Weights of a small transformer language model.
Size: 14 layers, width 512, 4 heads of 64, MLP 1024 GELU, vocabulary 8192, 30.5M parameters.
Architecture: LayerNorm before each block, rotary positions, biases, untied embeddings, attention and MLP in parallel, capped logits.
Training: a variant of Adam for these matrices, 13124 steps.
MLP neurons of a small language model. Each row is named by its layer, matrix (up: input weights) and neuron, and shows model dimensions 160-255. Each number is 500 + 40 x the weight over its row's rms, rounded and kept within 0 to 999. Numbers have three digits each.
After each neuron's rows, "fires after" lists the tokens most often just before its 100 highest values on Wikipedia text that the model never trained on.

L5.up285:484497479562517476476544446488508522543501499562456495434441525517477491558548516483497522471522494514501513477459454552551522472549541517560502466535528482550448467518492458427457503462530483496455543509490546484514495443455494541537556465545526473548479493516488526487502458480528523533
fires after: "-", "|", " (", "\n\n", ":"

L6.up856:532494510566514436500519503451477462461480450490457504562464507491491470567519515592493486513493543540417591548467499482511443530439514438470536513525475460500609492568518497513541518490495471478512480527463530515505486516561497508556519495520538490511546502481452533536527580579527604484
fires after: "-", " Time", "°"

L9.up157:529560533580437474459450458523498527500462457455463491481512509513481464551526543503439474526455466460552518537516475585531517562449436445543446444464454503511431472533453497489486495456517485439491498520486481575545512468548476537560512537523495511448502462497536530519467429457455571469
fires after: " |", "|", ";", "-", "ingu", "A"

L8.up350:543501532533557573415554437530454504558434410512506502490458530440487568520415492551494541489527511437448538402518493446488464514513553546470450483484454497426564554507516452436545459458490500517517501425487531487480523460464505536484463455533540516491466545473570458491456454509566507493
fires after: "\n\n"

L9.up372:521502491517482467443486496516496501519485493534581495555485562597519547500505513549464494500493445498436515516458550482402465461524504531525456480491506488448477438516490470532551533443454481500614505470529515466496520464450523481495482540511464615557454488463484445475466511493547482495
fires after: " \"", " was", ",", " as", ":", " ("

L10.up707:545479507490496519458488490492463475525504435488504499415485492481442540439520512497545540460521504460568431473469462507465504503542479489462479576512504492505463474536569516501562504488466457556505489565409494560578547539501537457530532600473418533503449467472513549540448473490476535542
fires after: " |", "|", " (", "19"

L9.up225:498447474556512511459516610536482538509480471538482520477465522490529496528520493490603543486503441478553537530471484437493400504496517530515466599515512532487466492502458542500472434528526506439491566518483507515542451501491535442520501490515476466478456511391487450514465429560492522450
fires after: ",", ";", " was", " |", "\n ", "."

L10.up555:496422515517460452469515472459452487529483508470525536548493500451467482544441516551536495478474438441455559522490542492549454510429449488450523496527465498531507435509462520469457475528510479495473501506466515503557375497553506460535505503541541503495496499471575505486442552501541566476
fires after: "|", "-", " Al", " Mac", " al"

L9.up793:490505454497437556415518425555483434460476447478520506480453445518491597534444459548551551534504496496512485518428496525464471560513532544526521457509438513564460450493489489498488464484552505454523609411521515465545542485425527496513516508528495550515470513436569545500480507505529550531
fires after: ".", " (", ":", " p"

L6.up231:486450439530499493473489510473534558519496483581519496554501542506507547495514524476475518480476509436495497523500503490495424631540537543453546467554504493529532504491519482448567491567514450508564466511488434501432547501537492463529497506496496499510509465503469505479525473619503503530
fires after: ".", " Lawrence"

L10.up169:505505484420497463490417529424526456545534505565431477541461441526434536491468499525503522462494529525498492448521516434494504534547495465512482543484433420472486457482486452505500494485472440481511462527471526558503512568491485535466584578547465570503473542523529556533463424498522485525
fires after: " |", "-", " and", "|", ","

L6.up499:488457468467455506537501477489472520535441446510485512450456468463513540470513497477508508487586522495516543490485530517455450524434561596437423584505468473500550498490483495465512492523580463512509496520509432484475487529456512511536477513490510557513552548519489546423475490492520524552
fires after: "."

L10.up647:529469466493525500503519409393446465552465564466553502562542483490521459515467528490434585422528518547515554496609476507462511477539481482551504412455495473515513531555434502486511600424544472477483436449502548541495460514597548505483432518477491481578533496497502530468442438537538505512
fires after: " |", "-", " in", " of", " Ab", ":"

L10.up431:513568512435563584475556437502489470557539459417497559516522561475546453450441425523564632478554511471494511509428485513553516457508561507505522552538476489493518500472514511388571491488564461444512491492540538485429433450466549499550477420509444496483464530505478492491479520524575529424
fires after: "=", " ="

L8.up838:400434537540532470475523526529406485469571463549473488521492523514498495479499431528462480479522429540553518455494519484387575475406466561539493414439546540472484498541496526529555489435555468460517493498500474481483453475467494525526465521473471469462441529498475573510484483566530473525
fires after: " |", "  ", "|", " an"

L9.up60:545472462457537539483541546509560482447465503467531537452480507518442528512456484535529527495470453404514475512492585573512454483585553496492522520587458486523476425445553511462535468482478516488516504468460534492476499492509520400485525470570564518450532546447450465469503603514578485491
fires after: " on", " On", " Number", "On", " number"

L8.up505:489567493436499479540554419483495541437500421570463478527515446536498499518465513488513563471496503516472499476436493518491536539424505608461493514612585446475545467525471552495571500481450489521460478483417471453511523502493483496527491448510496543441529559437473581465464518527521461513
fires after: "."

L6.up892:505477528511509537490460526572493544550426464458543470480548495468499564560498542590485568446482471533521550445508497452552508484521530494493438467518462519412517470489529483501549476449500469442491548523421435510455532589492490502557512509447528545464503517509521554573513505491556517512
fires after: "–", " the", " in"

L10.up643:490491564471492487487534537505467505548562509522425522514454539476483493497557476485479513465515541480461550533509512493531395582540533487482422481471482480439534572448461523581508501467531488442580541539473476448496525567465447506517561529463505442515600559567542550481384494429500502492
fires after: "."

L8.up929:423512484539504507518449437532507470561509436489477448503599508448531455526510492487539420516475518463470547553501467455465478477520494511492467495627468486488470508506506493474556465451446466415483502485552522530473421483504589467467511481481489545451583466457472511467481510499478494486
fires after: " |", "|", ";", "s", " last", " inter"

L10.up845:453476476510475546561462512484459462512535497538493516456530473523441499465516497514604458443483532534541558513489492513452545423452460519464451517450520467443498496507493465497499485426476475553466480449452551539522562435498585472585493573577434603482468486481428443538401514558508520463
fires after: ";", " |", "|", ")"

L4.up41:501532517509465464604512519488515468460443479477549550541501471486539499564502443549549591491475524549530515514548590451503485524475540480464516449580465486459496517501503465482523504491581470476509619470530517531531459566466540512454498586471475575487535500488461428532552499511596458473
fires after: " the", " Ven", " in", "′", " W", " Hi"

L9.up635:495572461492542492553467497517581541505527532532538515432507551538502580519429493513465490485501523429471574457491539537500501473494480465490518493493530468477480534524515454411424485495413466468568518475455468535584483458469559501539510539458540546434574574473446495481502485563451480442
fires after: "|", " |"

L7.up17:529458552529544576485579480522473466511535530427565445500527502449490523544510474596507504517504517446487529479486461456428436464504536532531485560491477445488500458508519511419502516533519472504593471456505516461500498552418503571496516461562521539485560576471471588495525484550538572588
fires after: "=", "s", "\n"

L9.up443:500478455496546505453482521414492575529510466397558449438520506535546532501441522506524520523456482533451505468449486537502501510558485489530554433514475490545480440479485445431508496518518475583454531523439506505526505546407468423512526503549516479464473519514514495497503502429489551506
fires after: " on", "On", " On", "born", " (", ":"

L10.up706:473460520513450552533495452497516484451479430544598520402552472596490420589520508482399523508549561518498576465533491487518554590498461464552476542497414478462560501501444468478499538454481490472572536508545499512464468513617542474498459454497567536557453595532446570514471475485455515454
fires after: " |", "-", ";", " A", " or"

L10.up568:567499525551535512492483477446530554513493445460517471509390528479551537474437566504517466547528522514471528478492559524526494488504501574486513519522502522509530527524501461489604417540460485481504459429503526499560462444476490466523553519535483495473522466497587528496517555458458533489
fires after: " on", "On", " the", " On"

L8.up569:477520444511493545433510533560533558506493519516448474463500547495477546467449482505517580534512551460491571417473415506503495513498524533488492476465458486403509474482528534513511516464503493516482501456509503568490454522493519521554506487585461512544515484468473548485503530478458542456
fires after: "\n\n", " age"

L9.up386:481480494354519506468488508525491505489515441445478489490531508530530461540528494439485471495509507526450517493461525491414403512470475522519519442526477492520480507512490541474508484468499482420495490466483516498493487470493468529497493532473539532437516460458426517535427541532506436560
fires after: " |", ".", "|"

L7.up899:490560557460583523494533521542542459505444445494503478488512475442497511556533464464511487545560536505494501472542534479504406450518452526489555463522493472485488511517470454452462478440468466467510456424444525508556489577507554499438524513531490480507515504462500529501422504562551438488
fires after: ",", ".", " but"

L8.up191:524518469508484493496520505488494522498497444489552497454524457505550526564476474486469555459488491509515550446510525436444524494516575546609495485516405440474476477539456566508561494489528446516544512518484521465487453500526445521524558524512452523531508547482505467450478485487524527472
fires after: " |", ":", " (", "\n\n", ";", " Av"

L9.up478:524487523537446465468471558494497412533521501503577473498463495583538468445498586487501567542479498527450484532595481427467508562503455581477551484427497436542541523485550526472551500477571465520560516494435564505447454520505574532484498463500465414522485486516475485491456412498546525448
fires after: ",", " CA", " is", "18", " Costa", " was"

L10.up12:493513551565526441471461547445530458493498565537480504506490484444478520521532484487503502511427464486454507490495507502481535538537518572466538604484510430504484538453452549429484582507518494475482486453492471469473464545533532486575500520481541508511493495520522528484457442498432534547
fires after: " is", " was", " not", " were", " are", " be"

L4.up961:472500524538488488506419509552468473439503462495555408426486534506473458541519441490503522554519492489455516503525480413488499511525491435560436515504539453569513493584546481545514485511528461457606473475475549559510483472501508510508464520476507520437543475536462605486439416447501511525
fires after: ".", ",", " l"

L10.up809:493515500448577550521494504462529528525537447529466543495469504453447470520485563509518454464507485503561496506445451495478510527485508519521542495481481450517525514412430525479508470571476482459509499503484482460434495491484475488485486513476507485506449496523548442578441507467537499409
fires after: ",", " |", " there", "There", " There"

L7.up292:504454490546562498522538507544519523517409514472532468515488519518516501486400491456493527388608559524525540452552490473593483508441464536560487499539482496453512473489471555488494455473533480434518458520434513592494523505490542599462488504479547446547540505472543464505497434474379559407
fires after: " |", "\n\n", " Moh", "L"

L9.up702:486520475571512444455449575457514525543463479478461527480517462503498503427510492467457463443522547487527515493589519492528493477571525498532544448502485542545505495512570537477488503517555471473544535452453493538474582524512495469433545552491540419433458509489484475503504465536523457498
fires after: " the", ",", " was", ".", ";", " December"

L9.up201:474496577503493462461493487413431514418532500444519428482544498532509429524569542510519510453509450510515491524495441546544499478423458544558464575514521475471455429562421548464484503514556487502508499450495483434516522560580460466541538506570558468461491465464549517473469540487534510470
fires after: "-", "|", " was", "'", " made", " is"

L6.up1008:485477408513523404538476535531507573523526529482456435505462479499477439492519484462489500443522464453540515438479562504550427503494499500512531511467540472554514499522537525532505515465557451515485435512517404560500508556450490487583587465536541539514531440506521480552479464498480533534
fires after: ".", " NE", " SP", "O", " AT"

L8.up656:526559485501508480456500529519497442508495492515584492525519495457498529508477446553377517491473526525505505440475462507485544516472502513436512484462395393546514528500515521511490492561498469475493513535503513561545459539524529500526506562517499537460540560494518546456498454502494497440
fires after: "."

L10.up773:557531515475473472438531453516527446544469449403559506447480510507466533481477454503527493501483566568482487580548601452562523461464485456498500442498484440450535467514482418495543568460480455432457497504494532495534495549492575476551498494507504499544509539503494563538569497509422534487
fires after: " the", " in", "-", " At"

L5.up401:522506536571532511487576429515462462424552459494488491553448445423569540532423421515426506498504529504535497539443471557413482534525498524418557423482421418474518523516461496489504482473529480532556545544479498474467510472501469551495489524553499495456593551544485549537473561535588535543
fires after: " (", "{", "-", " the", "+"

L5.up977:488495492516501530410504504491521499507486444508486548507562460520514553480507479518523501407505494537487527569498501520522421497429479547451471586411363460507520497516473505428496515464520476445516499506487558518559392476518531517506498546499524446461551513496454524489487578495502435531
fires after: ".", ",", "\n\n", ";"

L5.up117:469493515498524487505512539510531471448516521508547457541513445542504486500527521606457508469440516508494482485467459436494453478486448446492495553460474452445510553547479510500487575450535515529530483458477496617543531577519462557534524501559513564458523517540486480519467487459575530559
fires after: ";", "our", "nan", " positive"

L10.up984:504502513443581454473537510493507534453540495519546476493485462476536558439460481526441497483515504526462549485450524484449562503488536456478479529454490487473500529500469428492525502543507495531507482518525477539529446480528557542519447580496522577490477503485440520530478474544588576512
fires after: " |", "|", ";"

L8.up37:520507435530506540527433475509484472454520496520512435536463475462535532505545485448488504420541518513520538477488545462509466574470547536529482531463522425528524558477579496542504497481539465466540498407489475540526490532424570547518428547479483561444537546539562559445456451518510437511
fires after: "."